MLP neurons of a small language model. Each row is named by its layer, matrix (down: output weights) and neuron, and shows model dimensions 96-191. Each number is 200 + 40 x the weight over its row's rms, rounded and kept within 0 to 999.
After each neuron's rows, "fires before" lists the tokens most often just after its 100 highest values on Wikipedia text that the model never trained on. A number after a token or word is its count.

L5.down1120,169,286,266,275,186,254,230,186,230,126,206,229,198,205,175,190,223,239,138,185,155,138,231,169,200,248,243,218,192,132,163,200,184,235,241,200,163,215,220,208,229,206,202,221,172,257,191,196,286,276,268,151,246,169,178,212,211,112,198,170,223,197,182,251,214,249,174,161,172,241,214,224,224,114,128,202,251,205,265,249,244,166,143,218,212,153,177,205,177,196,242,181,166,220,177,197
fires before: "." 43, ". " 21, "., " 4

L5.down784,242,203,150,203,236,221,195,292,156,209,208,125,141,212,234,277,147,221,195,142,182,212,208,219,188,199,288,194,262,134,190,175,236,197,267,134,237,163,187,231,185,171,212,221,228,221,192,225,156,259,205,205,242,234,232,261,182,247,253,178,194,211,155,221,185,215,197,265,143,134,276,253,203,167,279,219,114,290,213,233,176,248,162,176,168,261,303,177,221,197,278,182,224,176,221,179
fires before: "| " 94

L3.down675,169,160,170,222,176,137,224,158,244,189,272,227,217,168,243,197,243,192,250,226,187,168,287,191,146,159,154,235,163,249,185,172,189,218,182,135,241,245,251,156,250,152,148,238,177,299,206,270,156,215,150,244,202,200,177,200,218,241,166,180,198,183,236,243,196,158,205,195,197,192,192,202,208,259,153,211,249,140,266,166,227,226,146,195,201,211,227,179,196,230,171,223,170,235,137,185
fires before: "- " 37, "the " 16

L9.down662,243,205,146,100,346,209,192,179,184,291,199,173,247,249,261,154,160,185,188,229,174,159,188,196,199,204,248,168,225,202,180,188,176,154,208,100,242,124,180,185,205,209,240,270,161,206,213,160,162,233,217,197,226,232,151,181,238,237,240,217,205,163,117,201,191,198,216,232,206,122,237,257,222,123,220,151,283,227,194,165,215,225,292,173,168,232,263,223,174,229,180,127,181,214,139,173
fires before: "\" " 29, ".\" " 7, "\". " 6, ", " 5, "\", " 4, ".\"" 4

L3.down474,227,150,226,232,229,217,245,266,184,258,201,146,193,142,246,207,215,190,208,283,190,127,208,228,193,235,162,109,251,196,189,187,188,257,155,243,258,219,185,212,183,159,119,194,225,141,218,222,224,198,208,206,131,172,197,275,205,213,183,329,242,84,223,209,227,235,175,233,251,182,210,173,256,162,148,168,183,175,199,226,282,173,176,140,186,156,140,173,224,223,194,198,210,237,194,201
fires before: "s " 66

L9.down751,255,278,185,213,155,135,215,205,171,208,236,293,275,169,268,212,224,225,204,298,238,211,195,218,179,230,193,242,157,224,195,216,242,146,140,180,212,288,175,204,215,131,248,133,155,214,155,174,199,183,151,230,169,191,207,208,224,267,206,210,248,184,188,250,212,159,136,178,276,278,226,189,232,234,177,235,142,239,226,241,202,247,182,187,199,182,156,236,198,183,237,161,253,262,220,306
fires before: "\n" 85, "24 " 5

L2.down328,170,239,190,206,193,198,221,236,191,198,235,190,181,218,226,213,217,136,255,248,122,165,234,216,144,169,203,212,226,248,172,144,210,203,256,211,118,134,210,170,249,247,197,154,211,150,224,180,218,263,196,198,209,208,210,232,235,263,198,231,162,183,240,192,246,208,214,194,189,230,198,207,150,106,202,237,225,221,144,115,126,259,129,141,236,229,260,220,168,173,220,194,129,195,142,268
fires before: "the " 39, "which " 6, "her " 5, "his " 4, "them " 4

L5.down892,256,116,262,207,184,183,207,202,192,217,275,126,200,270,260,223,182,183,172,123,183,158,162,247,200,208,228,233,189,189,121,212,252,173,269,252,138,214,144,187,180,200,229,224,170,220,237,149,264,204,221,129,209,249,221,188,178,186,205,196,200,148,190,190,187,207,231,145,203,196,192,180,206,193,210,221,198,231,260,168,90,100,214,234,148,182,259,206,244,141,229,223,181,234,206,184
fires before: "of " 27, "in " 12, "on " 7, "from " 5

L9.down848,209,188,225,263,245,163,211,142,141,190,202,205,142,181,233,180,164,214,204,244,181,242,223,191,180,210,146,221,195,155,159,90,205,269,217,168,141,257,259,213,251,175,200,222,178,218,209,235,250,187,194,94,201,205,196,240,235,212,201,220,208,210,222,175,180,201,251,188,239,210,233,133,231,221,187,221,231,158,151,168,185,186,219,104,237,193,159,214,190,165,247,152,196,164,177,247
fires before: "1" 17, "2 " 11, "1 " 10, "2" 9, "0 " 4

L3.down227,174,168,223,181,208,239,148,133,240,184,241,144,230,261,172,197,189,177,128,263,233,214,198,191,178,156,141,241,229,151,235,195,234,192,237,118,135,113,246,145,132,231,247,200,205,237,237,237,180,176,168,191,148,259,205,171,140,247,216,164,183,238,194,152,274,220,194,211,202,191,206,251,225,133,181,190,159,177,196,129,136,262,320,215,167,231,210,206,212,179,217,178,149,137,288,155
fires before: "- " 27, "\n" 26, "\n\n" 4

L9.down96,233,220,108,214,236,225,187,233,182,210,131,215,219,175,193,199,233,171,201,168,179,200,173,98,240,162,207,248,171,254,217,192,132,209,163,197,257,221,207,209,229,246,156,222,274,232,162,201,237,167,266,257,243,153,322,179,213,230,280,268,151,54,201,263,249,222,193,217,257,224,170,190,189,159,189,172,239,282,180,122,186,176,218,92,237,261,244,184,187,187,194,232,213,175,174,223
fires before: "2" 25, "2 " 23, "3" 9

L3.down747,242,191,137,225,206,129,252,118,184,241,237,253,173,228,213,245,205,149,217,159,232,147,158,163,207,147,164,170,272,160,211,149,168,228,260,207,228,140,205,210,210,153,174,205,192,186,181,171,153,116,120,150,134,194,132,202,168,182,176,276,200,172,197,232,201,131,144,195,210,210,183,191,240,243,176,196,203,191,178,214,209,210,223,219,189,196,193,239,161,164,233,163,114,189,135,218
fires before: "He " 21, "It " 11, "In " 9, "She " 7, "The " 7, "His " 4

L9.down708,195,203,133,266,194,172,171,241,199,208,184,215,237,149,153,275,305,191,180,237,269,260,246,165,176,264,210,251,235,250,181,168,238,163,200,157,248,254,216,251,204,218,111,145,201,190,172,270,206,243,232,202,203,201,239,116,203,167,246,196,197,160,203,203,224,248,159,181,292,224,257,273,92,160,232,235,172,235,241,202,262,212,205,187,159,285,216,207,208,292,212,217,251,203,196,120
fires before: "." 56

L5.down239,255,180,182,239,152,204,227,166,235,187,155,189,145,197,223,307,203,225,191,150,205,192,203,196,189,231,211,264,228,257,167,117,204,199,242,214,182,222,188,215,240,224,178,265,122,181,223,225,150,151,195,212,217,178,285,283,152,172,231,190,159,195,206,192,224,188,208,203,211,285,181,173,222,204,186,134,134,189,155,275,227,103,165,158,225,175,178,156,251,198,239,144,167,156,204,259
fires before: "- " 51

L3.down957,122,127,124,202,178,232,209,166,177,180,170,292,168,245,146,213,272,210,243,221,241,175,217,210,223,256,202,225,220,218,177,225,210,178,141,250,214,155,278,130,163,110,182,233,178,194,169,117,240,132,175,194,245,146,270,121,188,153,175,188,240,275,215,206,160,223,159,194,188,124,189,163,191,205,175,225,175,224,186,213,238,146,190,244,199,215,169,272,238,151,189,216,225,252,210,201
fires before: "==" 34, "s " 13, "===" 6

L9.down984,235,105,247,284,164,154,282,190,169,210,197,265,263,248,174,166,204,163,194,239,143,258,197,182,171,178,229,163,178,214,189,209,204,160,265,183,138,218,197,189,157,177,167,221,211,217,185,254,199,109,186,206,209,229,139,198,231,298,221,155,223,246,205,164,243,223,174,195,291,108,193,191,209,223,167,164,206,147,208,200,106,209,246,236,167,179,135,216,220,173,287,274,166,179,236,296
fires before: ", " 17, "\n" 14, ": " 10, ". " 8, ":" 4

L2.down866,207,254,210,218,215,148,179,130,215,178,249,177,235,212,200,217,272,170,200,161,228,199,229,139,132,166,145,146,236,181,204,223,207,112,263,166,164,181,194,129,236,207,151,157,229,197,238,215,191,161,248,193,235,190,228,219,149,236,171,261,163,169,198,257,207,259,192,233,167,216,224,250,199,239,184,271,156,258,229,262,137,209,126,216,221,193,312,153,206,221,260,194,148,198,226,224
fires before: "as " 45, "A " 7

L9.down189,202,173,170,199,164,188,186,242,271,178,276,214,225,212,167,150,171,165,225,184,189,229,158,163,209,187,171,174,210,173,249,176,173,216,171,185,218,198,183,193,242,254,204,172,259,194,278,148,203,169,236,265,232,225,221,151,218,217,319,224,178,213,216,170,195,218,195,289,167,161,219,209,165,216,177,237,211,288,139,233,164,187,225,262,274,196,193,243,162,175,206,214,197,246,172,178
fires before: "A " 30, "Q" 7, "B " 5, "C" 4, ": " 4

L9.down1304,281,167,213,212,247,196,272,227,245,208,202,164,226,265,188,111,195,270,272,172,197,177,224,185,219,211,159,111,187,245,221,139,175,165,185,211,164,255,224,192,155,174,233,195,212,189,262,195,206,198,240,190,245,155,145,227,191,202,234,288,151,108,142,174,185,179,170,174,176,175,201,180,155,182,247,186,212,194,228,206,210,202,191,191,177,266,289,262,139,194,220,228,196,240,215,215
fires before: "): " 19, ")" 17, "–" 8, ")===" 6, "); " 5, ") " 5

L9.down89,172,178,223,167,248,137,189,182,164,201,115,226,188,272,257,186,180,229,204,124,173,208,226,250,137,161,198,236,173,195,209,202,261,212,283,203,140,247,193,224,259,181,163,176,143,198,261,160,149,234,234,160,230,212,93,187,198,87,188,185,223,270,195,142,170,244,196,331,181,201,148,233,180,233,228,236,203,137,195,178,216,162,246,196,203,236,181,247,187,267,220,204,172,176,213,205
fires before: "2 " 23, "2" 13, "1 " 11, "1" 5, "to " 4

L3.down243,138,247,159,167,205,228,225,217,210,240,156,241,223,264,164,154,181,133,154,244,194,142,233,238,152,252,175,264,232,240,259,189,237,87,236,138,66,212,166,303,212,182,194,203,191,231,163,185,140,179,209,207,175,205,219,195,178,163,205,147,163,229,154,212,208,161,189,275,247,186,227,196,209,207,187,131,209,224,243,206,217,180,159,199,198,169,215,182,183,199,184,186,188,228,186,195
fires before: "s " 48, "ani " 6, "| " 6

L9.down778,216,212,157,162,302,256,195,245,199,205,172,216,137,249,241,158,201,187,193,251,206,264,186,231,178,187,178,245,255,267,186,113,184,218,174,155,188,159,249,179,207,221,178,261,186,216,145,181,178,199,185,230,202,162,101,251,238,230,188,211,207,196,236,181,198,207,163,235,177,197,231,217,149,166,192,215,235,171,237,224,157,226,214,257,169,241,186,255,280,206,176,170,276,115,234,164
fires before: "\" " 32, "\", " 16, "\". " 4, ".\" " 4, "\"" 4

L2.down948,187,190,167,106,196,200,206,165,214,124,159,230,256,210,106,157,212,164,239,269,211,156,274,239,220,203,229,200,221,213,206,234,157,196,115,214,137,233,154,200,200,175,245,156,172,170,278,204,290,196,258,172,190,166,191,212,120,250,209,174,203,169,165,160,251,226,222,228,164,192,276,204,179,273,255,206,182,172,201,157,197,233,225,210,262,197,202,214,220,173,141,265,238,151,214,233
fires before: "s " 54

L9.down812,227,188,242,124,210,156,166,177,211,160,225,139,201,244,208,180,155,199,165,241,240,217,175,176,209,188,265,165,251,156,187,213,188,164,175,161,183,182,212,222,218,206,194,217,166,200,222,182,175,138,227,170,234,246,247,251,177,162,178,161,189,239,277,206,182,193,196,196,258,208,179,180,169,177,292,224,180,232,160,148,215,199,169,234,287,220,185,177,277,221,215,187,209,168,244,214
fires before: "8" 20, "8 " 16, "7" 15, "7 " 14, "18 " 4, "17 " 4

L5.down21,154,183,192,237,177,181,208,220,155,153,212,151,193,189,245,219,285,151,262,191,161,225,155,160,187,157,222,198,214,182,219,140,197,234,152,215,200,230,226,207,167,248,242,218,119,188,197,217,100,212,256,193,182,238,199,133,204,253,244,203,197,247,206,204,230,220,198,180,227,231,203,236,237,193,164,193,276,198,164,223,252,249,181,248,163,127,200,157,213,204,241,268,150,233,170,188
fires before: ", " 33, ". " 16, "and " 6, "'" 5, "\n" 4

L3.down541,97,192,158,169,185,200,270,225,165,207,162,195,272,266,243,136,200,259,205,176,252,183,188,237,173,205,157,158,217,229,303,206,223,220,206,212,219,273,187,191,166,173,69,239,181,198,222,164,169,186,168,203,186,192,231,168,130,254,147,204,177,308,218,204,168,221,275,200,202,191,237,218,255,179,196,205,203,200,211,277,220,196,187,182,189,176,211,276,217,196,199,214,164,181,235,197
fires before: "the " 46, "a " 4, "by " 4

L3.down707,173,215,187,165,132,151,157,140,152,227,292,249,195,160,177,214,211,236,172,243,213,203,232,204,120,145,211,154,183,211,156,266,254,201,147,294,181,202,218,221,210,117,263,120,112,172,286,263,148,223,218,185,143,274,275,244,201,170,205,181,216,184,168,210,168,199,237,217,190,226,139,173,250,170,212,194,228,207,176,221,174,223,209,264,178,151,242,142,250,227,201,209,196,194,190,177
fires before: "\n" 50, "\n\n" 24, "==" 12

L5.down1126,202,246,238,199,199,222,163,176,187,215,212,224,183,156,157,170,263,171,290,210,220,219,157,135,162,165,231,255,153,133,255,198,188,185,234,162,245,126,257,153,199,151,211,193,199,227,199,219,195,297,215,192,216,227,184,222,165,170,226,188,198,269,197,206,193,208,135,256,219,249,201,276,263,125,213,222,159,121,273,141,253,158,218,202,229,205,210,159,266,70,196,171,135,231,238,211
fires before: ", " 20, ". " 17, "." 12, "'" 5, "to " 4

L5.down1075,190,151,207,213,224,217,170,240,253,128,193,185,233,210,150,230,181,265,203,179,162,140,205,257,177,139,218,163,266,174,207,184,180,207,200,188,223,237,137,222,110,154,204,115,191,172,169,199,162,191,226,214,147,204,191,161,215,229,192,222,214,167,231,179,268,177,208,204,251,206,180,184,296,236,222,226,192,247,121,187,114,171,178,179,177,245,181,236,180,127,203,175,188,224,188,219
fires before: "\n" 89

L9.down1289,235,184,260,242,249,207,163,208,204,200,155,182,158,165,141,196,235,285,182,201,189,235,147,177,122,226,161,262,158,203,214,180,181,251,306,236,147,254,239,220,232,121,152,255,182,206,228,128,183,247,217,224,293,227,208,269,193,272,197,218,140,229,243,214,245,142,161,128,221,196,208,201,191,209,189,231,176,172,201,171,193,273,190,262,161,126,172,205,165,208,167,186,185,188,230,184
fires before: "| " 37, "199" 8, "200" 5, "197" 4

L9.down308,143,184,312,224,250,197,232,148,196,225,174,168,166,154,247,228,115,189,202,123,226,177,205,153,206,233,196,183,160,153,201,168,166,230,273,247,176,171,172,167,168,216,151,170,262,161,184,157,200,206,190,186,197,186,142,165,154,197,125,192,195,129,245,280,168,228,214,234,239,202,190,230,221,170,231,174,168,181,132,244,226,198,238,173,191,231,199,100,143,166,124,142,239,194,139,200
fires before: "to " 21, "in " 10, "with " 6, "as " 6, "for " 5, "on " 5

L5.down1306,134,252,216,234,255,205,210,204,235,195,240,189,239,225,283,132,170,214,180,177,202,226,193,152,230,243,195,169,218,232,227,203,239,223,246,299,274,225,230,154,164,228,201,114,191,214,220,213,136,263,202,172,202,214,220,229,161,256,192,190,204,210,243,213,190,223,157,211,201,222,182,160,227,161,189,215,108,100,187,191,167,180,216,160,195,102,212,197,186,153,223,192,206,198,151,208
fires before: "| " 34, "- " 11, "• " 5, "the " 4

L9.down396,265,179,187,212,233,194,208,257,210,226,219,180,188,162,183,225,222,151,160,221,210,139,184,130,242,227,168,190,270,185,119,248,101,195,140,157,206,292,203,242,108,168,240,224,218,171,224,264,224,150,288,237,187,234,175,215,199,122,250,147,111,214,175,291,201,235,210,227,235,279,145,221,196,210,254,213,213,214,159,218,221,197,215,232,245,240,111,220,142,164,192,236,206,228,186,189
fires before: ") " 45, "." 15, ")" 8

L2.down653,134,227,195,168,221,184,203,254,169,182,154,259,200,120,226,181,200,161,184,213,128,235,258,190,128,243,251,279,121,190,171,201,236,147,198,192,195,240,262,193,234,259,142,165,169,234,201,190,212,167,183,177,136,215,225,171,225,159,176,223,172,212,191,215,147,230,197,189,159,282,292,189,152,203,148,186,240,213,170,183,172,212,196,154,256,181,201,222,139,222,211,182,285,143,212,231
fires before: "the " 42, "a " 6, "her " 4

L9.down545,202,118,129,226,176,204,246,192,229,227,177,211,209,187,162,184,175,202,265,200,194,122,236,136,199,188,217,261,142,218,165,253,252,268,237,212,277,196,158,223,129,216,234,227,219,220,222,184,141,168,195,204,208,171,214,232,142,181,206,205,178,224,143,233,118,223,232,183,234,218,245,215,190,192,192,269,188,208,216,202,97,182,207,202,173,209,168,217,145,164,224,176,125,185,240,198
fires before: ", " 21, ". " 12, "States" 8, "'" 8, "." 6

L9.down1133,181,141,138,151,198,258,212,273,176,219,164,216,198,162,244,188,139,174,178,211,180,137,208,174,230,185,231,211,174,111,260,161,217,180,167,209,217,203,208,128,191,243,177,221,271,213,259,200,207,193,172,148,143,210,212,228,283,148,193,128,232,252,269,229,165,222,210,179,207,129,173,190,220,285,194,178,192,184,151,172,172,197,193,151,199,247,222,190,223,195,208,208,142,171,236,148
fires before: "to " 51, "of " 5, "as " 4

L9.down94,262,162,246,200,227,180,313,244,198,227,189,116,226,226,145,217,257,153,195,239,259,258,210,218,165,165,223,241,160,242,190,226,187,267,271,178,195,207,190,218,191,178,243,227,207,227,196,185,190,208,213,303,213,200,268,198,164,176,231,236,168,203,223,224,221,153,237,138,223,236,215,194,154,171,221,239,135,259,150,159,220,216,231,101,244,225,182,250,240,205,203,123,118,206,189,183
fires before: "0 " 24, "1 " 22, "2 " 10, "3 " 7, "Division" 5, "0" 5

L5.down826,230,217,236,215,184,203,134,208,209,195,239,249,210,164,203,191,186,254,180,158,214,83,204,257,179,151,226,168,197,202,190,177,191,238,240,125,232,209,229,131,189,177,206,230,187,190,286,113,182,250,212,198,132,142,269,230,304,163,163,147,184,230,185,249,199,162,143,197,240,145,232,192,191,224,167,148,281,222,264,188,194,251,205,192,246,191,232,137,205,183,172,135,267,136,192,197
fires before: "\n" 16, "E" 11, "E " 10, "W" 9, "W " 8, "\n\n" 6

L9.down244,175,169,188,213,216,262,143,195,105,205,214,147,292,241,180,176,223,142,201,198,164,172,157,223,208,250,186,197,234,218,201,191,219,200,250,152,181,164,188,166,203,187,160,187,242,268,168,228,170,247,196,158,187,141,233,165,231,221,230,230,150,273,273,285,160,238,225,206,167,167,219,223,177,184,266,283,248,317,187,210,144,176,198,184,221,252,172,192,283,151,223,225,170,147,209,258
fires before: "6" 16, "6 " 16, "5 " 10, "5" 9, "7" 5

L9.down852,168,240,188,164,165,221,233,256,211,232,177,175,190,208,252,188,146,206,183,236,229,203,271,201,125,219,227,166,89,222,156,191,234,203,217,178,210,220,225,184,115,158,152,263,246,206,261,114,138,186,117,262,237,205,240,236,184,190,218,205,187,219,236,220,177,153,264,159,203,235,239,202,199,169,252,189,198,160,191,139,195,215,248,169,170,258,211,244,222,204,246,238,170,235,228,182
fires before: "5" 14, "1 " 10, "4" 8, "0" 8, "2" 8, "6" 7

L5.down1032,126,212,208,240,207,214,235,299,182,143,185,239,207,221,185,171,203,171,282,270,146,329,143,203,149,201,195,217,191,225,271,194,267,195,186,256,219,183,286,227,232,173,146,244,172,177,193,171,158,220,221,226,227,257,186,270,167,259,239,198,148,230,240,185,214,207,193,195,179,223,198,287,192,241,201,204,218,230,151,160,195,195,209,179,200,223,177,221,230,175,256,172,292,202,167,256
fires before: "| " 67, "- " 13

L2.down473,249,200,207,181,236,256,152,165,234,234,171,175,184,210,224,193,180,204,186,164,283,238,140,107,144,271,199,169,185,193,124,146,266,149,214,194,202,289,238,245,172,180,229,233,183,131,240,163,191,156,208,221,179,203,238,176,232,156,205,202,186,195,221,153,148,184,219,200,219,193,227,274,139,227,229,183,179,226,192,236,150,176,155,124,199,227,174,215,202,191,130,171,208,228,219,192
fires before: "s " 26, "- " 17, "\n\n" 8, "1" 5, "2" 5

L5.down242,205,245,226,228,210,167,203,166,175,167,155,168,169,187,234,154,182,215,198,199,196,207,270,160,185,117,204,220,155,282,147,189,259,212,210,190,158,192,99,230,223,245,217,200,153,191,224,332,188,203,245,241,167,247,190,224,161,204,247,219,211,149,146,231,144,188,130,178,173,222,224,148,140,226,234,230,293,230,202,240,147,194,176,241,173,203,158,173,262,221,139,205,272,269,226,133
fires before: "s " 67

L3.down591,180,153,254,111,264,189,212,235,203,167,279,208,232,144,237,194,186,237,253,236,233,152,213,218,173,169,221,106,256,210,176,222,219,246,176,210,124,215,193,171,200,202,214,262,254,192,207,160,263,150,225,213,249,173,216,175,239,212,178,177,276,223,205,149,160,161,251,198,216,191,196,191,182,160,251,158,187,186,171,173,270,201,195,206,129,206,202,205,208,196,193,181,212,265,254,192
fires before: "\n\n" 67, "=" 19

L9.down790,216,193,198,159,324,111,220,230,163,196,163,197,129,171,236,193,161,253,289,175,216,214,257,173,192,207,174,229,173,163,250,212,223,197,200,203,181,241,270,179,254,213,192,174,248,159,242,209,254,157,191,214,251,188,134,223,196,261,185,255,210,160,218,232,211,194,215,161,233,198,201,225,170,209,211,249,243,193,162,188,181,223,226,189,253,272,189,214,182,180,169,246,210,224,187,195
fires before: ": " 42, "===" 9, "DST" 4, "12" 4

L9.down1213,242,171,144,209,179,128,205,159,231,271,217,200,287,240,222,238,185,250,223,175,216,230,191,214,140,270,153,181,253,172,158,199,169,241,224,225,214,232,205,276,181,192,170,218,200,196,228,206,203,237,193,182,204,219,212,131,190,226,191,197,129,271,205,244,211,179,186,232,223,178,241,232,249,166,208,228,300,190,145,188,140,148,233,145,176,161,258,235,179,176,161,190,212,153,207,186
fires before: "in " 18, "on " 9, "and " 8, "of " 8, "at " 6, "for " 4

L3.down1367,162,212,166,206,193,167,162,209,211,237,156,160,139,185,142,203,187,156,186,218,249,174,206,227,214,173,167,224,243,204,198,188,223,244,240,205,174,234,229,186,174,201,238,203,180,176,233,170,169,209,219,118,232,226,208,296,201,166,263,135,215,299,215,216,195,215,177,260,230,189,244,201,203,229,255,229,170,126,262,210,242,274,123,207,150,149,198,226,284,205,151,266,229,193,88,132
fires before: "| " 87

L9.down1366,219,178,150,156,223,187,170,218,180,212,234,197,214,181,204,178,169,216,231,205,137,221,200,192,220,209,208,206,210,241,260,209,220,178,224,141,209,143,209,189,268,188,212,210,272,201,183,235,189,224,254,235,171,238,211,253,192,191,215,229,147,280,184,230,195,193,164,206,206,127,274,244,123,123,276,149,132,261,224,164,181,234,221,157,275,170,192,208,222,206,205,249,185,212,200,167
fires before: "==" 21, "6" 16, "6 " 13, "5" 6

L3.down207,193,171,132,158,245,138,200,298,175,220,145,191,240,259,201,200,171,162,200,239,250,173,180,223,210,181,195,206,286,209,234,218,184,163,219,165,250,239,202,214,193,163,202,215,279,239,201,148,178,182,129,153,186,243,188,211,132,236,255,154,179,258,143,326,211,174,186,161,239,217,207,264,146,208,276,252,129,241,200,280,227,209,158,183,190,275,123,210,135,273,209,206,188,203,223,144
fires before: "the " 44, "The " 6, "a " 4

L9.down108,206,185,211,218,274,191,158,181,219,169,218,146,221,148,251,190,223,265,217,136,220,234,205,229,250,283,213,221,181,234,159,262,244,152,130,204,212,225,216,218,211,221,191,285,226,214,165,149,169,178,210,200,222,156,91,197,165,125,179,224,178,256,213,221,211,238,242,242,291,174,226,251,143,106,194,224,248,220,192,241,252,244,271,173,188,247,272,295,254,247,173,214,237,228,240,179
fires before: "), " 47, ") " 38, "). " 4

L5.down165,212,209,274,158,157,201,155,214,188,185,142,247,198,115,226,238,154,217,242,169,181,206,178,249,201,201,123,154,163,198,191,204,193,260,224,202,188,175,185,226,233,145,235,196,161,219,161,220,132,253,190,236,149,179,152,166,235,158,191,129,209,191,230,222,195,222,198,253,146,251,203,241,208,154,183,152,212,267,214,198,228,135,151,179,192,188,213,167,205,259,258,205,266,174,194,191
fires before: "\n\n" 60, "==" 13, "life " 6, "| " 5

L2.down480,181,153,237,250,318,167,175,265,180,205,218,112,196,151,219,154,193,257,266,239,177,192,152,164,208,225,218,171,202,198,224,246,210,256,124,186,202,223,198,147,198,200,249,144,186,185,212,138,145,244,179,112,272,162,144,182,218,138,120,197,218,199,221,159,147,184,177,269,238,224,83,253,210,287,244,202,179,178,171,141,225,155,184,192,165,195,163,217,258,230,259,209,203,192,164,177
fires before: "- " 54, "as " 4

L5.down342,194,192,247,173,168,171,162,146,214,225,151,248,192,213,138,224,167,184,236,181,227,231,198,186,131,235,203,174,181,208,164,177,191,159,216,137,227,163,146,232,285,174,222,188,219,181,219,172,256,254,174,168,185,317,223,237,207,172,183,217,220,287,114,191,211,176,205,212,221,248,165,220,246,173,134,227,190,166,200,120,170,348,177,227,209,257,264,171,188,167,287,228,178,211,253,258
fires before: "- " 48, "==" 9, " " 7

L5.down109,100,186,183,182,211,256,250,187,188,175,203,218,198,176,189,203,242,185,226,147,250,172,175,216,199,206,244,220,239,159,246,163,203,179,221,151,217,189,220,231,183,181,193,202,162,190,113,135,116,197,169,137,230,204,182,227,320,238,199,225,264,209,260,161,202,174,206,144,225,153,188,243,168,214,197,257,162,225,126,142,194,249,189,171,190,221,216,191,262,246,201,207,153,182,122,185
fires before: "| " 40, "|" 6, "Inf" 5, ", " 4

L9.down551,157,175,231,275,229,247,268,268,207,240,194,247,211,254,153,187,187,247,231,177,220,188,199,202,275,225,111,205,234,202,254,163,209,189,234,192,231,219,212,169,199,154,170,180,252,126,181,219,211,185,217,259,213,237,211,210,240,263,233,127,181,105,289,198,181,177,232,131,261,257,125,109,189,182,263,160,184,190,224,185,202,249,303,247,134,201,114,280,236,194,195,200,133,243,222,306
fires before: "199" 16, "197" 15, "202" 13, "200" 10, "198" 9, "201" 8

L2.down52,175,303,197,158,229,178,217,199,223,92,180,165,213,192,249,244,207,158,256,239,246,208,192,263,199,197,232,247,187,242,191,162,194,222,237,145,250,250,167,191,186,217,132,238,203,142,184,208,176,135,163,183,222,207,150,179,212,130,204,229,194,109,189,200,225,226,221,166,214,194,143,290,216,297,157,202,208,214,167,138,182,218,173,175,155,205,250,194,186,228,171,296,139,204,169,162
fires before: "of " 17, "-" 17, "0" 8, "9" 6, "1" 5, "400" 4

L3.down303,183,268,268,208,168,241,123,120,162,190,215,198,204,275,175,205,163,225,189,147,198,183,199,200,198,199,238,218,152,246,161,199,214,238,232,171,166,133,187,218,151,126,194,230,230,175,177,197,173,203,188,197,162,226,220,135,235,110,235,146,176,212,270,230,172,175,209,105,175,256,196,174,205,206,176,190,219,180,276,181,176,217,223,209,174,167,210,136,238,158,216,254,236,221,207,223
fires before: "| " 43, "==" 9, "the " 4

L5.down1260,236,141,174,161,248,147,148,186,223,204,167,275,79,235,176,216,197,178,190,139,173,180,227,163,224,192,201,227,277,172,198,219,159,227,181,236,237,244,233,148,192,274,189,143,181,201,159,251,230,160,199,163,219,211,168,145,127,164,187,185,141,171,146,199,185,172,166,119,138,165,197,205,207,135,189,164,260,191,212,206,238,200,165,270,234,163,195,195,205,185,158,250,139,206,185,155
fires before: ": " 60

L9.down1222,187,173,197,233,251,210,275,234,208,194,176,196,126,273,209,203,190,241,207,194,226,231,195,205,250,175,242,107,194,211,198,249,201,240,207,223,188,175,221,236,171,185,138,179,276,246,223,231,235,158,222,229,196,245,279,166,196,209,199,218,265,219,200,156,173,266,177,244,287,190,267,251,245,185,195,160,247,276,196,248,234,173,219,199,138,165,292,217,214,240,244,260,185,117,171,190
fires before: "to " 20, "in " 13, "on " 9, "from " 7, "into " 4, "at " 4